python train.py --n_layer=19 --d_model=512 --n_head=8 --n_kv_head=8 --head_dim=64 --d_mlp=1728 --vocab_size=29432 --activation="swiglu" --norm="rmsnorm" --norm_place="pre" --norm_eps=1e-05 --positions="learned" --qk_norm=true --attn_scale=0.125 --bias="none" --tie_embeddings=false --parallel_block=false --init="normal" --init_std_qkv=0.0185 --init_std_o=0.0 --init_std_up=0.0185 --init_std_down=0.0 --optimizer="adam_variant" --lr=0.000897 --lr_mult_o=1.25 --beta1=0.9 --beta2=0.98 --lr_head=0.00449 --warmup_steps=415 --schedule="wsd" --decay_fraction=1.0 --decay_shape="linear" --final_lr_fraction=0.05 --batch_tokens=131072 --seq_len=1024 --doc_mask=true --train_tokens=683400000 --steps=5214 --dataset="wikipedia_en"
MLP neurons of a small language model. Each row is named by its layer, matrix (down: output weights) and neuron, and shows model dimensions 0-95. Each number is 128 + 24 x the weight over its row's rms, rounded and kept within 0 to 255. Numbers have three digits each. A neuron's up and down rows have the sign that makes its largest values positive.
After each neuron's rows is what it responds to, as a language model described it from the Wikipedia text at the highest values.

L6.down1442:143114055143111096102173089149175138105138120151143202153110095100143121145094135125167112156095154141139162137178154142145170122132086152103130147066190108137125122148123139164133143163149136108115116104109143107137137130139142132138173143102137172077095114168126151129112140140120140128
Responds to: Word-internal pieces ending in i or o, often in foreign names (Lahri, Pezzutti, Kochi, Sunni), plus prefix or ordinal words like first, third, non-, semi-.

L4.down594:134162084140129105098140117100158099095113121151129115151148123133187103137121092112148160137121130126121141161151104154146138106086099126157135130139118125142166095110165102113128106158117146099112124080078160126129105123139087148136127106134117076129140135108153149128128122132148105116
Responds to: The word house after a possessive or modifier (Vidya's house, auction house, upper house), plus other noun or name endings completing compounds (Police Commissioner, Dixie, soundscape).

L4.down342:165146112095121111125119115123156124138106099168076158159121104104123093126099119131150136129120142109128147148144093126133195107108141093115147121104115146100146109145177098119120101154102122113119149117101157144128125111168139148086145127097089119070112178147133152115086145098178124161
Responds to: Last subword pieces that complete a proper name or rare word, such as Shal-ini, Rug-ii, Bass-ett and Wein-berger, plus whole-word names like States (in United States) and Tennessee.

L6.down141:121135086142105181166157102122131148095121177161145120124089131201120089135164120129120120117141145100131127119088145130142097117126107114123106118175128172098150124121164129163128063174165121114173145124124142076111174139127107124148118152116138115179096160138163131126106117150108132156
Responds to: Nouns naming tallies, records or results in sports and demographic text, such as "Career statistics" headings, "five games", "world record", "population density".

L13.down789:164162112116107143153141099158112121099124118123150131127150118137138169142137139105120141125114114087111119136145116108164145125128124124110092139151173127135098123105125137108149109097162090137125109125129138141130154139122134165120125163193099110142145112131120096097150140111151165138
Responds to: Mostly "such" in "X such as Y" introducing examples after a noun, plus words linking to a following phrase: of, long, non-, too, in.

L13.down763:143124148109112097140160084105105127110159165140111168168095116153148177128117064134119096089128141122128134172128156110128121134130111150144085145139135098118155121151130122137145131144092113114165154179077144086102103143147104126127136166132113116128123124100165158175116126165081131085
Responds to: Nouns naming a part, side or region of a place or thing, often after a direction word or the, such as side, part, middle, top, sides.

L13.down459:137156136095141171162091139146131141130127109169091181157093122137152116125095104112113129103101161119143148119097099118136149094140127115126127134156110121114112173091175132128143162098138169161101100175100107113128148159094126110129141126105135132095078119149113139135142135146174125200
Responds to: Words that point back or introduce examples, mostly such and known right before as, plus which, this, same, similar, other; sometimes mid-phrase foreign pieces (tour de force).

L6.down756:131155161149135156120167117121089113097114102099133098108132150169160137062122163100118102107105142201113145132122109102149122084136129143138127172090138139125109164139209118159134108126114144148098086114109086147141115094122126122122094135151141133126109087125128142126103144139123128105
Responds to: Opening or middle pieces of words split into several tokens, such as sle(eve), trom(bonist), mot(ivation), Tö(kö)li, plus whole words like number.

L6.down1467:160136114132100114153162106127148136136073152158128187156111137120097115142109127134147121151102148138146145149154122134091142146160137092156109166117118156108070172126153095114123131110066116139111137153133132171095163092128129105154122140103108195133106098140137127120154147129152130161
Responds to: Past-tense or past-participle verbs of making, building or producing, often after was, were, or and, such as made, built, released, produced, recorded.

L4.down721:110132120152128123149160119131150107176121126136101142130114110077166138176108122122114146107101121099129116131100114157084138161143132126130120184171127133162128133187074142143131168113072139098119143133126103090098105157122098122118133106118066127077124149149099111167118161148091137109
Responds to: Past-tense or participle verbs right after was, have or a subject, often followed by by, out or up, e.g. approved, written, set.

L4.down263:113124155138111151129170145113124111147105165115158077148141128104139139120117083153154103105138131145106125090100104126131133160146102125165119099126121149151140098121119130110130100098136095151163085145144153120148112138141074125082164122165164149093094150129123120120125075130134131134
Responds to: Head nouns of institution names, mostly educational (University, College, school, NCAA), plus some other organization words (Memorial Stadium, Trust, BBC) and scattered name word-pieces.

L13.down720:162126126106114148157148094170127125152101136125140175118127114086090138153130164150124166130144132173113117116116097099102122114151113127107151157191110077131129111083176103123173104101126109147118185133136093167112145116160154135103129170126130137157150087115087144192159123123106139123
Responds to: Verbs and role nouns for a person writing, authoring, reading or signing a text (wrote, authored, co-write, editor); more weakly, leading date digits and "of" after member or survivor.

L6.down602:060139161116127175124134119123123148154154145133121123091110118123136090120126145125131098152111131106150042141130164132124172132129094113135114129140136147119151092108110131156136096122068144111113109093093088130146138126157138157050117156064143131078157135133096114136117118141096124106
Responds to: Verbs and prepositions that introduce an organization or period in biographies and histories, strongest on joined/joining (also during, into, following, founded, established).

L13.down391:135113191169123120154138061101105143152145135126130105124083133087111130130174122094124146152119146156115150130132129129115133136123123155115143122100117184116137126125133109122125089142173134127053167118117106094156168113138094110130126111092152124133177147156093136171156147098097116145
Responds to: Nouns in Wikipedia biographies naming a person's institution, role or life stage, such as University after a name, mayor, attorney, age, college.

L4.down533:150092110049084103151144137094085118146122158183122132114155120124135138125120117129158172148166180155124130121140093121152090148116165172125188131129125107137149090148126119130136164156140135153125068121127130134147156144145119107136072100165118110118124141072152158122168112135155135127
Responds to: Nouns, numbers and word pieces that complete a familiar compound, name or word, e.g., Chicago Tribune, Sistine Madonna, World War, visc-osity.

L4.down1050:121112139157115134145147115152117090098133131105083193094110157121114142155108139157094142132145106138132123146091167121127131117166123127117109111131137068119101091135143123082118113129151111128087135160123151166150090150136106123128137107138143125164077128104136141143125095105106108120
Responds to: Mostly non-initial pieces of longer words (Soc-ied-ad, commod-ities, dign-ity, inf-amous), plus scattered words like than, estimated, charity.

L6.down1211:103167121105129163129172103142149114138137144137142174103094084129150093131100126108144111119101169165131100140191091104114135099119161129129129129119157106159136131069128129141135129135170115126088092109106132137115083115128104131136119162161151117104148141138125141112128118141089112132
Responds to: Head nouns ending institution names, such as University in Princeton University, plus Association, Society, College, and Hall; also quantifiers like two, both, some, all.

L4.down1248:122145074117122090130151114176114189097145130152124143132067119126132111124151110093124165128088122121115110113143114097090157168112139151165127109112120140117121153146148127096124102133092125138115113145067111107119088070157136128141135096155143108111146171122110163192133146187107124123
Responds to: Nouns that open an "X of" relation, such as part of, member of, result of, plus "Released:" at the start of discography table cells.

L6.down638:096121131135122117110146149133130130074144099135128108083142099139114150098080111160148084147110116087070147141118127171146113100113146129133162117199129103114118133073129091115145145153179152131153099080204133118123123132098161146116130143100155124121109147112144149107152112132171128130
Responds to: Subject pronouns (he, He, She) opening a new clause about a person, plus sequencing adverbs such as also, later, then, before, until.

L13.down607:145156136103117133087162125126093144136132139131089098129123138135149142152111118103120069129129176155079199101120115150151142120135123158159170117143111078120108114121120097151075139115163153134098142111182078142147131110120081141138147116154122115131157143070166127106127130135150097123
Responds to: Sequence adverbs and connectives right after "and", a comma or a subject that start a second coordinated clause, such as again, then, also, only, often, and the word "and" itself.

L4.down544:193128139144110167120059116104125142113154119100144172126122152146103085098108160085150109132139096138126094127141136141105145108141125114125131104188181146150177153215111181130122134102118122109128145119139105151098143144168141066147122116142098114123176116137127123127111066140123128102
Responds to: Tokens in structured Wikipedia markup: table cell contents after a pipe (GF, Rider), closing equals signs on titles, and "See also" headings; weaker on scattered prose words and mid-word pieces.

L6.down284:092113169112114166148139151136087115173132112095114165144130114130146147108136129137113136123126095112100087178111129091116124123116155149084080129176126132132123094114143116156091126150125120083080112133129142124142212126150141077149115159096092141127151126110135191130139107123142155132
Responds to: The word "as" introducing a role, name or status, like served as mayor, known as, employed as; sometimes conjunction As or established.

L4.down384:161153118129101151127143100117125106113116129137121142122158140115153163178130136086130099119152118168105094119135129152131134143145154157147126128154102107115158182121108115134111106118105185118105150129122121130135121144124128122151174078159116099154099146136159127117152089104118120139
Responds to: Tokens that continue a strongly expected word or set phrase: first pieces like trib, div, academ, and phrase completions such as national anthem, Kentish Town.

L13.down946:173132140148111150118101104073135105109101140101128119162105138128131109129107095177082116157132109093130106135123133115122119145119134150138111090071098158074109137112148115143122142105136107084168161096158119100184155135110121110136127114143132131090136154107161137143126127129101092143
Responds to: Nouns ending a definite noun phrase or institution name, e.g. "the band", "Hall of Fame", "City Council", and predictable "to"/"was"/"is" after "moved" or "population".

L6.down898:110135163082152126128129120152121164163179118131140128133030135107141093113150117108074171156100105168130095130172125146149111099150129121110124130098146117141134125115144172142131126148150142105088123171081105150097128128173124102106127112113123129080150148134113107161136096124089123142
Responds to: Nouns and participles about taking part or being involved, usually before in or of, as in took part, participated, involved, included, featured.

L6.down1561:098136075111111142136144132118069152095098155095103127111154131138112143111130094133128135150107107192072140152122106149170141128125137125134120116106113131120170121092085117136123135137098124137095097129142167167128114148113099146130144132141127134138134165135167155139162154127172124110
Responds to: Mainly the first noun of a multiword institutional name or field label, followed by of or for, such as House (of Representatives), Conservation (status), Agency (for Healthcare); sometimes ordinary nouns like populations or mines.

L6.down944:129092121132122160164136178105115171134156149118093110126134111122136145147147124105137146124150135133142107122144125146091114123167108118152127118114128093098122106097109135141120155105123143106139108122103136128161142117150137144143128130109103108130121130081162177125134121150136137123
Responds to: Capitalized words opening or inside titles and names in lists, tables and infobox-style fields, most often Madonna, e.g. Madonna's Drowned Worlds, Portrait, Night Ranger.

L13.down1250:101140125106146105119128156117099125097104098171133148098090106112112127133138143144163132088117121104144099115173137077164103102111149137108114098143139108172149155100119101149149133172110126144105123101118101099149138119138130160109076135095131112117157081116160130127164117128128139122
Responds to: Prepositions, mostly "to", right after verbs of moving or relocating, as in emigrated to, moved to, departed from, returned to.

L13.down1473:115112137083092166149169146120156112172160098118103164159109104126130126126140119097144148107147122131104083144153129144135145128105104127153150173109139152106156131131140138161106106136134112110118177138094096166078156181158117152130138127113115154069218134116083141121118146141133087124
Responds to: Verbs and prepositions that introduce an upcoming proper name or title, mostly "named" (was named, also named), plus "under", "called", "designated", "elected" and "received".

L4.down1468:109166162159127106155140147128138176153127141081164146094133118128139187075140162121104147124119098129135113147058137117107142130125102101145095128112092099165132141141134140140135126116110142149128113141132132140130148118075191101131144110112153142139138159069116130126137112117140100105
Responds to: Function words that continue a verb phrase in biographical or historical prose, strongest for "no longer", "having been", "subsequently", and role-marking "as"; weaker on "not", "be" and word fragments in tables or titles.

L4.down1454:080129148110113055128115128136135107142156168126117090089078130163142132117130145110159122108127137139121136141086101130123108061181153153166092182146137112143100098061097110139117149100090152126120102116150097143126112069112117101093133140186131143127136138120141105129128154109125111147
Responds to: Adverbs that add or sequence events in biographies, such as then, also, subsequently, later, again, often right after a subject or comma; also word-initial K/Vice fragments.

L13.down1442:113127101153121125096115103142160116189151106108129101089167151102132102123138129130115147167134079152124126144131082112107117102156117125091133121156143109100141138137135124119073148169150145123153115099122121128117086123125120145105128139103147122100113200134112149157125152098107153115
Responds to: Function words that come right before a number or amount, mostly "over" and "than" in "has over 130" or "more than 200", also "has to" and "very little".

L4.down225:130146169105090132095107095124135102124106137126162134113144142140140135158159122128152135086112129131144107153151130089118144138145101106160155137120112096084118142134169149157088083115121135089072160153147116113107097158143108112121118120099134137114155154137098152119120104136145094131
Responds to: Common nouns, often just after the, a or an, that start a compound or noun phrase, such as side (sidekick, side view), record (Recorders, 34–6 record), area, table.